Weights of a small transformer language model: width 160, vocabulary 8192.
MLP neurons of a small language model. Each row is named by its layer, matrix (up: input weights) and neuron, and shows model dimensions 0-127. Each number is 128 + 24 x the weight over its row's rms, rounded and kept within 0 to 255.
After each neuron's rows, "fires on" lists the tokens most often at its 100 highest values on Wikipedia text that the model never trained on.

L4.up583 [162  94 123 154 126  96 117 129 143 161 154 142 179 125 123  90  71 126 151 149 172 154 105 102  87  88 166 172 106 102 137 107 125  90 114 160 129 141 181 108 128 139 121  71 130  92 132 141 116  98 120 112 157 150 160 156  76 112 163 112 117 121 161 138 166  97 106 100 103 129 113  99  95 155 122 141 105 170 170 151 159 118 127 101 129 134 139 135 144 115 139 143 120 153 129  95 137 166 130 132 167  98 129 113  91 117 125  78 137 150 148 137 122 107 129 112 141 154 122 138 134 157 164 134 152 106 149 128]
fires on: ".", ":", ","

L4.up174 [142 131 145 140 216 170 141  93 148 128 123  94 156 144 131 107 123 139 100 126 146 137 106 119 132 125 138 151 166 146 137 161 115 107 135 122 138 100 173 118  94 134 109 139 103 145 129 170 122 119 158 121 124 145 109 148 138 129 120 113 132 121  99  87 139 152 105 166 119 169 108 117 152 123 110 128 122 117 142 147 134  89 148 110 114 144 175 129 145 139 101 157 128 133 157  64 121 149  90  96 144 137 114 140 143 131 123 137 164  91 151 100 142 119 181 113 153 130 118 123 107 139 129  98  89 187 126 112]
fires on: "-", ")", "er", "en", " in", "a"

L4.up156 [159 112 111 114 157 122 127 203 139 123 123 119 154 104 148 118  97 134 138 132 112 113 148 173 120 129 133 116 139 127 150 140 104 103 188 161  84 146 155  72 123 178 110 128 138 108 126 180 130 118 152 107 133 161 136 175 136 135 135  57  83 133 126  89 146 149 119 108 106 106 125 109 114 157 115 154 119 135 111 168 122 161 113 104 179 134 123 124 112 152 117 139 138 113 133 119 108 150 140 110 138 108 152 168 106 142 112  88 168 114 104 136 130 134 106 120 123 117 112 115  97 141 108 140 131 119 172 157]
fires on: "st", "t", "ar", " cont", "ent"

L3.up475 [154  94 144 137 103 106 151 124 136 141 141 124 102 110 149 135 116 109 150  86 125 121 159 127 118 148 135 141 127 127 130 144 142 127 124 135 155 128 123 127  91 163  70  97 129  93 146 119 110 105 150 158 160  91 112 119 125 160 109  87 103 152  71 158 154 100 121 163  71 161 126  87 105 130 117 112 138 114 130  99 186 130  92 153 167 100 151 107 141 173 156 101 113 101 135 120 111 103 113 150 113 123 151 161 140 174  88 100 157 143 113 111 140 152 121 184 116  87 155 110 155 133 126 133 118 141 139 163]
fires on: "\n\n", " O", "==A", "| O", " | O"

L4.up146 [176 100 122 145 167 115 123 160 110 105 140 181 127 130 163 108 138 129 187 110 129 120 112 141 115 125 158 137 175 102 119 103 132  94 145 161 128 130 119 121  72 100 126 135 162 125 101 155  80  86  94 142 157 126 107 123 134 145 161 134 102 154 115 149 144 127 106 108 105 132 125 126 135 123 104 116 153 112 160 103 119 122  82 153 121 105 133 118 161 149 124 146 126  90  95  87  94 131 116 143 124 106 143  98 118 120 143 121 128 159 133 162 151  99 149 144 108 119 130 154 176 114 150 169 147 107 178 128]
fires on: "\n", "1", " and", ", and"

L7.up475 [168 109 131 144 119 132 126 121 158 109 148 110 161 135 108  99 113 124 149 140 148 142 158 131 162 148 145 151 145 167 142 159 146 108 118 142 158  92 195 147 109 110 109 102 162 103 140 144 112 103 165 134 120 121 117 140 127 108  98 170  98 134 162 159 166 164 134 152 136 178 117 122 117  95 116 112 103  99 107 143 102 127 135 121 169  64 156 185 142 137 135 128 167 122 138  86 117 108 112 133 138  90 111 131 129 114 105 122 149 106 151 137  99 157 175 143 121  95 155 135 121 148 102 136 103 116 111 107]
fires on: "| ", ", ", ") | −", "2", " | P", "econd"

L7.up177 [131 144 131 145 151 114 118 189 106 164 141 143 163 108 156 106  69 123 132 104 144  95 118 113 109 171 180 208 161 158 141 110 121 104 175 110 147 124 143 116 124 112 150 110 130  89  97 111 124 114 149  86 129 139 130 155  88 149 132 133 111 118 157 133 119 115 128 146 107 105 100 116 127  91 112 143 122 122 124 119  93 133 125 116 166  93 134 143 126 105 128 142 100 121 159  93 118  98 130 115 165  95 145  69 122  92 117 108 138 121 137 107 127 129 153 125  87 151 123  89 154 153 120 155 140  86 171 143]
fires on: "m", "b", " c", " M", "| "

L4.up244 [113  92 112 114 138 103 159 135 101 119 132 165 134  97 160 103 100 108 163 142 118 145 105 141 152 134 103 126 157 123 104  56  87  92 104 153 162 125 119 161 137 150 121 119 152 113 122 126  80 164 132 104 109 126 138 107 113 162 115 117 122 152 143 127 158 121  80 125 111 120  82  70 153 129 120 118 118 120 102 131 126 135 127 144 130 134 168 149 119 118 102 166 114 155 117  70 142 185 135 110 167 130 130 108 140 148 119 142 170 133 120 133 114 115 147 115 127 136 147 144 174 104 143 126 113  75 188 141]
fires on: "u", "v", "im", "o", "ub"

L4.up475 [160 106 155 156 176 165 114 107 127 122 144 133 141 127 105 114 136 144 145 117 142 144 102 137 109 150 187 146 130  84 119 148 119 123 182 120 122 119 163 107 111 104 135 124 121 117 151 137 125 139 105 140 144 141 143 135 122 133 119 125 137 133  57  95 112 134 146 131  70 172  71 141 137 136 118 120  95 148 160 169 161 139 113 148 129 140 122 129 127 133 141 157 128  96 156  98 125 154 110 119 154 119  90 149 106 167 136 134 130 125 132 141 134 108 178  96 136 123 129  80 149 131 136 191 110 164 134  93]
fires on: ")", "\"", "er", "s,", "er.", "9"

L7.up121 [110 124 144 142 122 124 132 121 104 142 152 168 174 101 200 127 130 135 164  89 106 125  56 130 106 124 121 135 153  83 162 142 138  86 121 156 147 126 144 108 155 131 147  87 129 115 100 124 118 122 119 104 111 127 164 135  87 150 131 105  95 120 129 159 131 129 128 103 137 142 111 144 157 117 118 151 131 124 151 102 131 146 104  75 160 112 131 132 113 145 156 137 125 134 120  78 122 145  83 139 122 119 120 121 124 115 101 131 113 212 118 203 131 143 127  87 126 166 179 124 139 117 133 121 115 101 163 105]
fires on: "ag", "ad", "ist", "amb", "ir"

L3.up123 [161 109 130  89  90 184  90  87 137 163 151 130 112 120 123  97 149 128 144 152 131 122 119 106 115 132 141 121 120 113 127 104 112 108 129 166 129 164 136 129 118 123 143 109 130  60 135 127 133 145 163 116 101 163 115 127  75 160 125  83 118 100 136 132 167 123 126 123 114  97 129 150 124 120 112  90 100  98 105 127 147 175 140 115 104 121 156 156 154 189  93 111 119 110 125 125 126 126 149 134 113 127 151 157 128 153 105  88 129 139 111 136 143 115 131 183  69 108 175 125 197 131 170 129 123 141 133 131]
fires on: " S", ".", "| S", " On ", " When", " s"

L4.up572 [153  90 132 153 129 151 102 139 134 155 136  98 149 122 147 146  94 110 148 138 177 144 140 112  86 130 113 147 123  94 135  94 135 106 166 163 126 113 163 168  90 101 117  89 124 104 128 149 124  98 142 109 165 127 133 118 115 146 156 147 124 134 121 120 144 135  96 115 137 142 133 112 111 136  93 166  92 139 129 150 137 121 133 137 138  95 178 146 133 135 108  88 178 166 100 169 148 132 144 113 124  94 152  95 114 147  84  66 100 147 139 116 111 117 161 147 117 172 106 124 137 136 142 121 139 134 104 122]
fires on: ".", "–", ":"

L4.up122 [132 155 117 120 118  96 128 192 135 124 145 153 135  94 139 146  95 111 165 156 123 149 119 121 166 180 106 162 170 146  95 137 111 117 126 122 144 170 101  78  78 123 100 110 137 150 118 110 110 108 140 107  88 154  86 159  97 163 113  97 161 158 127 127  91 126 112 143 100 156 143 155 151 108 143 154 146  96 158  92 105  87 150 144 128 117 119 137 145 107 160 155 133 143 152 124 115 152 115 145 132  89 100 110  95 134 130 132 112 191 123 172 104 116 118 162 118 129 136 155  88 145  97 138 127 154 149 148]
fires on: "D", "C", " n", "-", " D", "N"

L3.up494 [ 89 120 155 151 145 110 142 108 153 138 152 141  83 133 117 157 127 106 156 138 129 155 139 119 116 142 124 137 154 109 128 148 145 128 122 104 157 104 117 139 136 191 110 143 120 102 136  99 104 145 165 156 142 136 147 137 163 161 181 157  98 123  99 144 142 100  77 133 108 115 126 143 132 118 102  97 114 146 148 109  78  80 100 130 106 106 125 145 110 144 146  76 126 117 152 135 123 146 100 205 125 139  69 118 163 175  95 130 182 116 139 116 119 100 171 138 125 118 130 118 138 114  96 126 121 116 128 123]
fires on: " was", " R", "| October ", ") |"

L7.up499 [111 154 149 111 109 137 139 154 151 121 198 102 125 131  99 134 117 106 131 180 148 167  86 106 108 129 155 110 155 168 184 127 123 116 126 113  96 102 125 126  90 101 110 119 117 112  84 132 107  98 180 136 196 151 131 110 105 149 146 143 138 119  72 125 133 139 131 192 107 133 102 111  87 140 108 140 152 133 130 118 117 150 143 131 177 123 111 136 142 115 107 106 112  90 126 119 111 140 103 127 118 147 135  94  95 151 113  95 134 119 124 114 126 164 121 128 117  99 124 116 116  98 140 153 127  98 118 135]
fires on: "ro", "ou", "o", "/", "te", "le"

L4.up93 [141 128 145 141 151  86 132 134 108 114 135 134 121 142 148 156 135 127 126 103  91 166  76 157 111 112 179 114 173 142 147 155 127 107 118 133 137 139 104 119 164 120 134 132 117 101 124 158 106 125 141 114 137 101 137 145 129 143 118 122 152 115 131 160 158 139 137 139 109 113 104  98 133 101  80 109  95 130 115 110 136 137 104 110 143 112 163 142 144 150 125 129  87 114 160 106 160 120 126 108 162  87  99  94 172 158 114 142 178 142 140 118 116 120 131 155 137 151  99 126 186 124 171 193 132  77 149 114]
fires on: "t", "r", "l", "p", "f", "re"

L3.up31 [180 103 118 134 107 132 103 148 127 112 132 126 148 133 151  89 120 131 115 106 112 136 132 132 128 133 147 126 119  88 160 152 105 115 182 163 132 131 161  88 144 171  74 108 125  82 152 187 146 113 155 109 162 183 129 128 123 136 132 141 128 154  81  76 156 116 107 113 122 195 121 176 133 133 120 155 107 143 149 164 135 127 126 142 118  87 101 122 158 130 113 191 142 124  85  99 133 132 134 117 139 103 140 155 109 118 122  95 139 132 117 137 142 119 186 136 146 133 148 123 123 149 149 120  84 111 105 138]
fires on: "%", "ed", " other", "\n\n", "==", "% were"

L3.up299 [140  88  86 125 140 113 113 142 136 140 145 156 114  89 129 112 104 123 106 144 180 160 178 100  94 146 115 165 132  83 167 134 138  95 131 142  96 181 110 127 113 125 103 126 117 141 130 119 122 156 159 192 135 104 131 147 134 137 107 164 115 115 112 122 173 154 120 137 106 158 128 146 149 104 136 136  98 102 176 128 124 144 136 125  96 117 146 157 132 138 101 127 152 107 139  73 148 141 131 108 162 115 117 131 132 107  95 134 114 112 128 147 171  99 174 135 133 156 114 147 119 141 131 140 122  93 139 111]
fires on: "2", "1", "3", "25", "100", " His"

L3.up147 [178  96 119 178 140 103 129 154 124 194 146 141 132  92 116 105 113 145 151 162 130 118 129 143 111 120 154 132 120 100 124 108 137  92 100 171 138  95 110 130  95 137 175  77 118 107 130  65 124 133 157 129 143 135 137 128  78 113 117 133 105 134 139 181 158  96 117  64 131 141 126  92  94 161 121 123 146 152 170 136 139 159 117 127 166 139 166 156 131 124 141 144 169 121 118  84 135 162 122 114 107 116 127 129 134 134 154  71 139 141 134 124 124  88 141 117 113 127 107 126 123 149 126 131 103 153 125 104]
fires on: ".", ":", "′", ",", " |", "°"

L3.up102 [117 105 151 128 144 106 138 133 101 192 125 160 134  99 144  56 124 159 143 136 141 103 103 136 116 145 147 145 116 152  88 118 132 131 106 128 118 133 148 160 114 110 127 140 141 126 140 152  84 103 130 162 136 139 139 152 121 167 124 114 144 175 110 162  89 171 138 105 116 124 102 132 149 147 128 121 156  93 154 138 108 137  67 165 103 115  96 152 105 156 140 123 170  97 127 128 112 151 101 141  96 102 146 118 149 136 152 140 155  92 134 116 106 109 137 145  97 147 113 138 146 121 180 135 105 120 142 123]
fires on: " and", " in", ", and", "\n", "i,"

L7.up638 [127 135 157 193 141  97 104 113 137 133 117 139 176 136 103 119  97 118 151 143 144 123 147 143 125 155 136 119  87 113 136  76 148 115 100 129 107 130 188 105 111 123 121  90 133 102 139 136 103 102 133 120 156 112 165 120  90 172 147  92  98 121 137 126 147 112  88 121 143 134 149 121 115 163 113 123 133 149 172 141 134 108  80 150 107 129 102 139 101 125  72 160 121 151 126 149 124 102 134 129 145 129  97 163  77  93 113 111 115 152 143 114 121 139 125 185 103 132 148  90 123 133 144  96 133 111 148 139]
fires on: " | +", ".", "+", " −", "–", " $"

L7.up523 [108 126 154 141 155 159 119 174 119 164 109 112 174 129 120 109 150  74 117 148 148 122 168 146 150 180 158 152 127 144 146 129  84  92 150 120 150 155 140  92 119 137 151 106 152  80 145 127  97 125 125 131 127 136 115 157 112 178 171 162 140  98  87 124 152 148 162 119 119 116  80 111 124 124 130 147  89  85 116 125 129 119 114 175 113 142 129 124  93 138  84 153 122 135 170 146 113 142  96 126 170  63 142 118  62 137 123 142 134 119 131 114 129 108 136 159 138 123 120 134 142 152 126 133 124 152 128 148]
fires on: " H", " |  | ", " ", ", ", " and "

L3.up415 [113 105 125  95 183 138 131 138 123 141 118 174 116 115 107 146 116 114 139  80 143 141 153  82 156 202 149 145 136 129 141  88 132  83 132 140 157 105 160  62  94 194 155  71 163 103 134 121 122 120 135 125 133 128 129 130 135 152 122 137 151  92 133 133 132 113 110 184 127  94 122 117 174  92 112 117 139 129  97 134 116 120 134 152 130 113 120 120 134 144 159 124 122 139 113 102 128 122  73 128 158 123 141 170  99 174 148 153 145 121  99 140 113 120 141 132 145  86 152 114 134 130 114 133 128 139 154 162]
fires on: " H", " c"

L4.up353 [137 111 108  89 156 119 127 118 189 154 125 142 152 102 121 106 128 117 110 124  99 137 110 147 159 133 110 138 169 136 105 130 108  98  76 107 110 138 115 161  95 166 116  99 130 162 133 138 125 145 118 117  96 115 129 162 118 139 110 188 133 146 130 118 110  99 142 128 131 108 116 109 144 139 111 125 153 106 158 123 133 192 144 171 127 106 148 181 184 135 156 111 149 107 117 123 123 115 114 157 103 130 122 115 169 153 132 130 178 168 138 145 120 154 148 155 122 137  96 145 138 147 118 133 134  84 141 122]
fires on: " On", " on", " P", "11", "p", "'s"

L7.up281 [156 163 101 163 153  98 159 154  93 170 142 137 133  86 121 143 116 108 154 185 118 117 122 123  98 182 146 117  81  99 124 116 146 125 105 144 109 145 147 131 118 131 145 110 151 119 116 110 124  97 128 112 143 108 138 137  92 198 160 113 113 107  94 158 184 102  89 100 150 105  81 115  89 123  92 113 123 140 143 152 136 131  91 142 153  98 128 123 148 164  86 132 162 152 148 132 140 120 155 126 128  73 108 116 103 132 129  83 168 124 131  99 135 115  92 121 129 111 127 107 130 110 110 151 133 135 132 104]
fires on: ".", " | ", " | +", " | ."

L4.up473 [118  72 136 139 172 113  97 156 105 125 151 117 115 139 162  59 113 148 127 137 168 136 107 151 138 132 159 136 127 154 147 103 134 107 114 160 118  51 111 130 113 151 169 128 126 137 105  96 149 137 157 137 171 113 162 124 124 143 133 132 124 128 121 160 130 108 114  72 140 115 119 161 138 112 141 155 176 125  97 115  70 129 131 129 102 158 142 145 125 131 146 141 115 135 116 144 136 125 164 134 145 168 122  92 113 160  92  86  95 175  99 124 163  80 109 158 118 138  87 107 132 111 150 142  96 117 151 114]
fires on: "w", " w", ".", " W", "ü", "ro"

L3.up222 [166 142 134 139 145 141 142 161 144 121 150 128 173 117 173 139 136 131 156 115 156 127 117 102 157 173 104 153 125 154  98  86 117  71 116 121 116 107 103 111 152 135 129  77 114  72 153 130 113 106 144 115 121 157 153 129 135 136 131 159 116 156 101 129 106 129 162 139 103 144 136 144 159 106 120 139 114 107 140 129 151  81 141 192 114  91 145 155 105 137 137 160 100 109 108 137 145 142 145 119 104 137 143 160  69 171 106 132 120 110 144 106 128 125 152 137 127 115 127  96 126 123 110 148 109 134 122 118]
fires on: " |", " |  |", " ==", "==", " =", "."

L4.up340 [171 129  90 136 116 118 121 181 141 140 178 121 143 111 122 110  93 148 110 126 140 143  76 152 126 141 107 122 137 101 136 111 102 143 140 125 160 154 125 107 115 109  67  61 136 126 137  78  85 123 144 132 125 154 138 143 127 118  91 119 133 120 140 169  95 114 170 122 135 180 114 141 119 131 130 137 154 126 100 130 131 117 148 139 125 122 146 133 161 139 169  85 165 108 157 169 131 114 140 136 120 162 109  95 113 155 122 125 139 122  90 110 149  98 103  81 133  94 140 127 107 107 106 128 136 130 155 141]
fires on: "D", "J", "ran", " com", "Ch", "N"

L4.up207 [148  96 132 135 119 157 117 105  86 124 139 133 162  91 141  85 133 133  98 165 151 114 127  88 157 175 129 164 123 100 170 125 156  53 133 137 111 100 118  80 110 177 124  82 101 121 152 111 112 132 168 115 131 149 160 118 131 129 132 123  98 103 134 113 127 127  96 119 122 132 143 152 163 156 130  83 115 117 142 155 126 106 126 154 135 115 136 174 163 116 141 152 131 152 116 132 146 142 119 142 115 123  93 130 139 160  81 121 124 154 134 142 174 152 166 164 128  82 148 104 142 126 116 134  73 125 135 111]
fires on: "; ", " |  |", "% |", " | +", "."

L4.up636 [139 128 105 139 177 142 118 110 132 131 130 149 146 100 133  87 156 115 119 138 126 148 116 145 130 128 139 175 142 102 170 133 154  78 102 115 143  97 136  95 112 199  98  87 114  83 149  92 113 119 188 114 152 172 168 129  99 126 161 135  69 111 124 109 110 119 108 132 118 145 115 126 135 155 128 100 106 149 145 166 124 107 101 103 134 120 131 159 141 133 143 159 151 142 138 134 132 165  88 111 120 113 132 138 109 166 109 134 116 144 181 106 137 104 180 125 151 138 162 142 162 160 140 111  92 144 123 131]
fires on: " |", "–", " | ", " in", "30", ":"

L3.up79 [130 131 142 126 125 163 126 139 125 134 162 134 158 110 113 137 127 111 157 168 117 125 135 144 136 150 144 147 171 144 139 106 148  95 156 134 137 100 127  97 161 122 127 122 138 128 115 164 106 137 143  97 153 150 123 162 117 146  98  76 122 111 164 123 162 135  75 116 144 134 157 142 126  74 109 164  76 135 113  85 108 107  93  92 101 144 111 105 157 114 156  99 127 123 140  90 117 131 115  76 180  88  94  98 124 165 102 123 172 135 134 123  92 114 110 145 176 112 154 150 165 132 143 104 129 129 179 121]
fires on: "a", "i", "r", "l", "el", " tr"

L4.up482 [146  98 128 161 167  99 161 124 136 126 145 131 110 144 169 151 127 127 175 109 105 130 100 172 120 109 159  90 156 132 156 172 107 116 128 139 157 148 147 154 127 122 144 108 134 113 134  90  85  95 144 162 133 103 110 125  98  86 156 104 143 122 157 186  82 124 124 127 109 109 131 144 102 121 110 124 141  76 103 117 137 130 120 118 177 133 170 131 126 113 129 139 161  96 110 112 140 131  94  85 176 157 129  95  94 133 131 155 101 151 124 119 115 133 144 123 118 136 155 153 102 145 143 146  83 163 149 165]
fires on: "ang", "ai", "ian", "ican", "erman"

L7.up327 [132 115 149 208 167 154 169 142 151 149 132 179 182 100 141 157 116 148 166 109 120 128 124 163 169 141 131 146 176 131 138 145 137 119 123 127 130 155 134 126 116 131 114 120 150 147 109  90 112 128 127 124 132 100 139 155 136 149 144 117  98 134 152 127 134 132 107 142 104  93 145 140 125 114  95  72 142 175 123  98  72 115  93 100 103  83 141 131 133 142 148 104 123 157 121 109 106 111 139 164 163  86 130 111 100 143 121 116 113 135 148 119 143 103 160 149 152 106  97 133 160 104 153 110 106  94 150 139]
fires on: " R", " would be", " tr", " r", " was", "r"

L4.up138 [185 116  89 154 111 113 101 115 162 143 129 133 146 119  92 117 104 112 105 138 150 174 161  89 110 139 110 150 122 131 172 145 145 113  88 118 164 119 147 131 104 126 127 114 110  92 155 148 139 124 170 143 133  93 141 142 101 148 159 149 124 113 110 105 161 102 113 120 138 115 141 146 124 136 115 136 113 106 129 104 141 114 132 137  92  96 142 166 172 145 117 114 166 108  99 166 132 108 114 109 148 101 123 116 124 118  63 155 145 100 114 124 116 146 179 149  85 142 145 142 131 165 129 118  77 152 127 133]
fires on: " in the", " | ", " |", "|", " (", " "

L7.up308 [118 107 112 125 136 103 121 123  94 128 126 144 157 130  93 165 145 149 189 142 123 116 110 144  93 104 153 151 114 145 112 176 111 141 183 110 173 136 159 109 136 133 165 116 136 131 124 114 143  76 113 114 149 115  98 129  57 112 130 134 143 167 125 123  84 119 151 155 127 194  93  91 113 148 147 141 115 137 104 134 126 131 148 122 174  99 111 128 182 135 115 159 159  69 125 120 128 137 118  81 151 126 147 114 129 137  99  89 145 115 110 151 136 119 135 121  69 140 125 135 149 176 143 150 119 138 134 135]
fires on: "on", "ine", "ter", " August", "ess"

L4.up121 [129 109 134 159 125  93 131 150 155 108 150  98 142 121 123  86 143 119 121 119 155 113 162 109 132 154 128 131 159 129  94 132 124 117  87 139 137 122 165 110  87 129 163  79 130 106 104 132  88  95 166 136 100 149 138 105  87 146 165 115 150 186 119 154 128 122  99 120 155  90 123  91 124 117 114 162 143 159 130 121 129 112 146 108 149 143 175 113 159 128 125 135 172 142  93 109 153 139 125  52 156  85 113 147  87 114 122  87 122  91 117 138 121 117 109  90 135 115 148 153 131 177 144 125 140 147 108 153]
fires on: "th", "s", "%", " |", "ed", "h"

L7.up391 [171 121  99 141 102 125 149 133  88 143 111 125 102 110 174 144 128 158 130 124 178 172  78 135  80 160 157 174 144 148 183 131 145 115 145 112 156  85 125 109  88 108  60  94 129 110  76 146 109 123 136 138 143 152  98 180 129 120 144 145 130 117 113 115 129 141 131 168 115  99 157 140  77 115 126 125 132 141 141 145 159 135 116 128 125 124 169 119 151 144 125 147 105 116 109  75 152 104 118 177 161 150  97 130 137 149 149 119 147 124 143 151 126 127 172 102 109 109 122 107 120 128 110 119 143 114 133 148]
fires on: "4", "3", "6", "ab", "-"

L4.up607 [102 115 140 154 121 119 132 137  99 152 143 161 151 144 151 163 148 156 144 137 155 117  70 158 119 133 102 121 146 157 133 138 132 141 134 130 154 147 154 160 135  89 152 126 135 157 155  72 115 107 118 144  94 112  92 123 151 163 109 100 118 122 154 168 129 138 147 137 163 154  86  95 116 112 129 113 142 129  97  91 162 136 100 137 121 116 133 112 141 149 141 109 123 141 162 126 146 104 130 118 149 156 109 110 136 189 102 122 119 137 115 135 145 109 127 140  56 100  97 186 162  84 109 130 144 137 141 137]
fires on: "av", "1", " expl", "ishop", " November ", " rec"

L3.up498 [151  98 110 162 115 121  95 139 119 125 133 122 151 140 128 112 126 107 126 127 152 108 173 103  98 151 156 166 112 142 184 114 157 128 134 181 147 153 141 108 103 131  86 101 116  81 152 123 118 140 169 170 132 120 131 116  89 140 130 150  77 151 110 168 128 153 117 140 134 159 148 117 166 133 151  96 120 123 155 154 121 103 145 163 107 116 136 121 167 163 134  84 152  97 147  71 129 133 137 151 110  98 124 132 125 121 127 136 124 129 131 121 157  97 178 177 121 138 113 121 147 107 126 152 126 120 112 154]
fires on: "\n\n", "2"

L7.up225 [127 109 177 109 169 101 120 146 138  94 173 129 153 128 132 138  85  92 128 106 161 134 134 106 108 146 144 124 165 160 117 136  94  92 177 163 152 142 130  84 102 128 130 126 129 111 122 139 117 107 110 120 124 131  77 164 165 103 121 117 121  97 102 110 113 152 154 118 126 110 122 129 132 147  81 157 113  55 148  95 151  98 133 121  94 125 110 109 150 132 156 153 120 133 113 121 127 114 121 127 145 118 137  66 126 134 135 109 151 152  92 167 134 135  92 139 156 137  83 123 159 115 101 143 145 114 158 133]
fires on: "B", "b", "th", "G", " \"B"

L3.up155 [175  83 121 113 118  80 110 126 115 157 144 157 146 128 117 153  94 146  92 150 150 174 151 145  67 106 122 135 129 125 112 104 157  97  89 155 125 116 151 128 104 146 162  94 134 113 122 101 113 124 140  99 155 137 105 138 109 123 122 128 138  83 136 164 165  78 113 107 150 130  76 125  99 140 108 101 105 143 152 151 144 141 121 164 108 130 135 186 126 119 166 143 130 153 124 115 126 163 106 165 116 105 100 102  98 135 144 103 157 136 133 135 108 129  91 116 124 134 128 106 152  80 107 176 146 139 157 132]
fires on: ".", " | ", "th", "0", "2", ":"

L4.up201 [150 126 104 119 152  64  98 158 112 112 167 173  80 131 137 116 108  90 105 128 136 165  99  65 117 138 140 138 179 153 148  97 107  96 141 110 147 126 159 139 138 111 104 122 140 107 139 103 113 139 159 141 144 151 154 185 117 137 114  88 128  87 145 134 128 126 113 131 130 109 118 125 138 101 121 130 129 149 106 134 106 155 112 126 129 128 161 142 163 134 129 148 139 135 133  94 123 149 137 147 155  97 136 158 131 146  92 125 156  58 120  91 147 115 137 142 152  97 102 109 176 114 122 148 115  75 174 166]
fires on: "o", "u", "e", "wo"

L4.up14 [178 148 113 137 134 124 107 149 149 147 153 120 137 129  99  99  99 143 153 154 199 142 121 144 129 131 147 172 107 138 140 101 145 109 105 101 136  95 156 104  81 116 134  84 118 108 137 101 111 120 156 111 156 121 119 139 107 158 149  80 110 180 129 125 171  77  85 111 123 118  99 133 124 143 100 122 118 149 138 112 116 137  97 102 121  97 155 143 157 149 147 145 149 141 143 123 131 144 135 162 147  70 138 137 123 155 123  94 169 107 132 133 138 113 146 151 107 121 137 125 115 144 141 136 116 115 162 122]
fires on: " (", ",", "."

L3.up179 [157  86 102 128 131 121 126 140 105 140 125 148 137  99 141 162 124 108 126 137 119 148 159 101  97 141 114 149 166 146 124 182 118  90 112 156 132 129 108 110 103 168 121  94 141 108 129 133 143 137 179 142 103 140 106 118 119 122 197 169 122 135 129 149 117 123  50 149 144  98 153 134 139 132 124 149 116  97 146 118  99 133 171  83 115 102 154 134 162 119 138 141 147 102  98 104 134 141 108 121 127  94 140 152 114 162 109 138 122 137 109 133 151  94 161 122 125 166 166 131 155 193 152 123  96 134 126 159]
fires on: " |", " | ", " ", "\n", " m"

L3.up370 [153 103 133 107 152 118  82 104 123 174 138 153 136 108 112 198 134 111 150 146 151 173 104 112 106 135 122 142 115 130 109 124 148 120 137 160 171 149 133 114 118  99  82 127 115 126 110 132 106 125 137 141 127 169 104 105 143 131 187 161 123 100 112 146  97 150 139 176  77 136 142  77  76  95 125  98 147 154 128 134 163 131 114 122 135 125 171 135 142 152 146 131 136 117 146  85 127 143  92 111 114 155 119 145 142 158  88 148 140 165 143  96 131 126 166 133 123 118  96 132 124 130 151 156 118  90 118 140]
fires on: "2", "6", "5", "4", "3"

L7.up579 [133  49 109 128 163 121  96 163 130 146 152 150 155 116 124 131  93  94 156 142 141 132 150  93 118 132 146 124 185 125  96  90 142 126 118 165 124 164 151 108  70 131  93 110 150 108 111 109 107 112 144 124 154 123 166  89 115 136 164 115 150 121 118 135 148 124 135 124  92  83 110  94 109 109 121 128 112 119 133 150 130 148 127 126 164 130  87 109 112 115 150 126 153 146 134 133 118 112 102  90 161 103 127 157 102 123 164 121 143 132 122 115 140 147 168 119 135 141 154 127 128 127 137 183 131  78 168 166]
fires on: " th", "h", "s", " sat", " Th", " Sat"

L3.up497 [131 121 148 130 173  93 155 138 111 174 125 165 134 127 149 149 124 154 110 158 141 109 144 114 137 181 149 141  92 147 112 177 133 105  98 159 170  90 117 148 122 128 162 108 177 163 127 115 120  97  99 123 147 169 115 126  77 121 123 142  97 132 146 146  94 102 131 156 105 105 126 114 155 117 114  90 175 134 148 102  83 167  80 135 126 101 110 170 161 127 143 125 189  92 134 118 112 102  84 120 122 110  86 162 141 106 122 144 131 146 128 141 118 142 156 116 124 124 157 113 148 149 160 137 134 134 127 128]
fires on: " P", " | P", "p", "\n"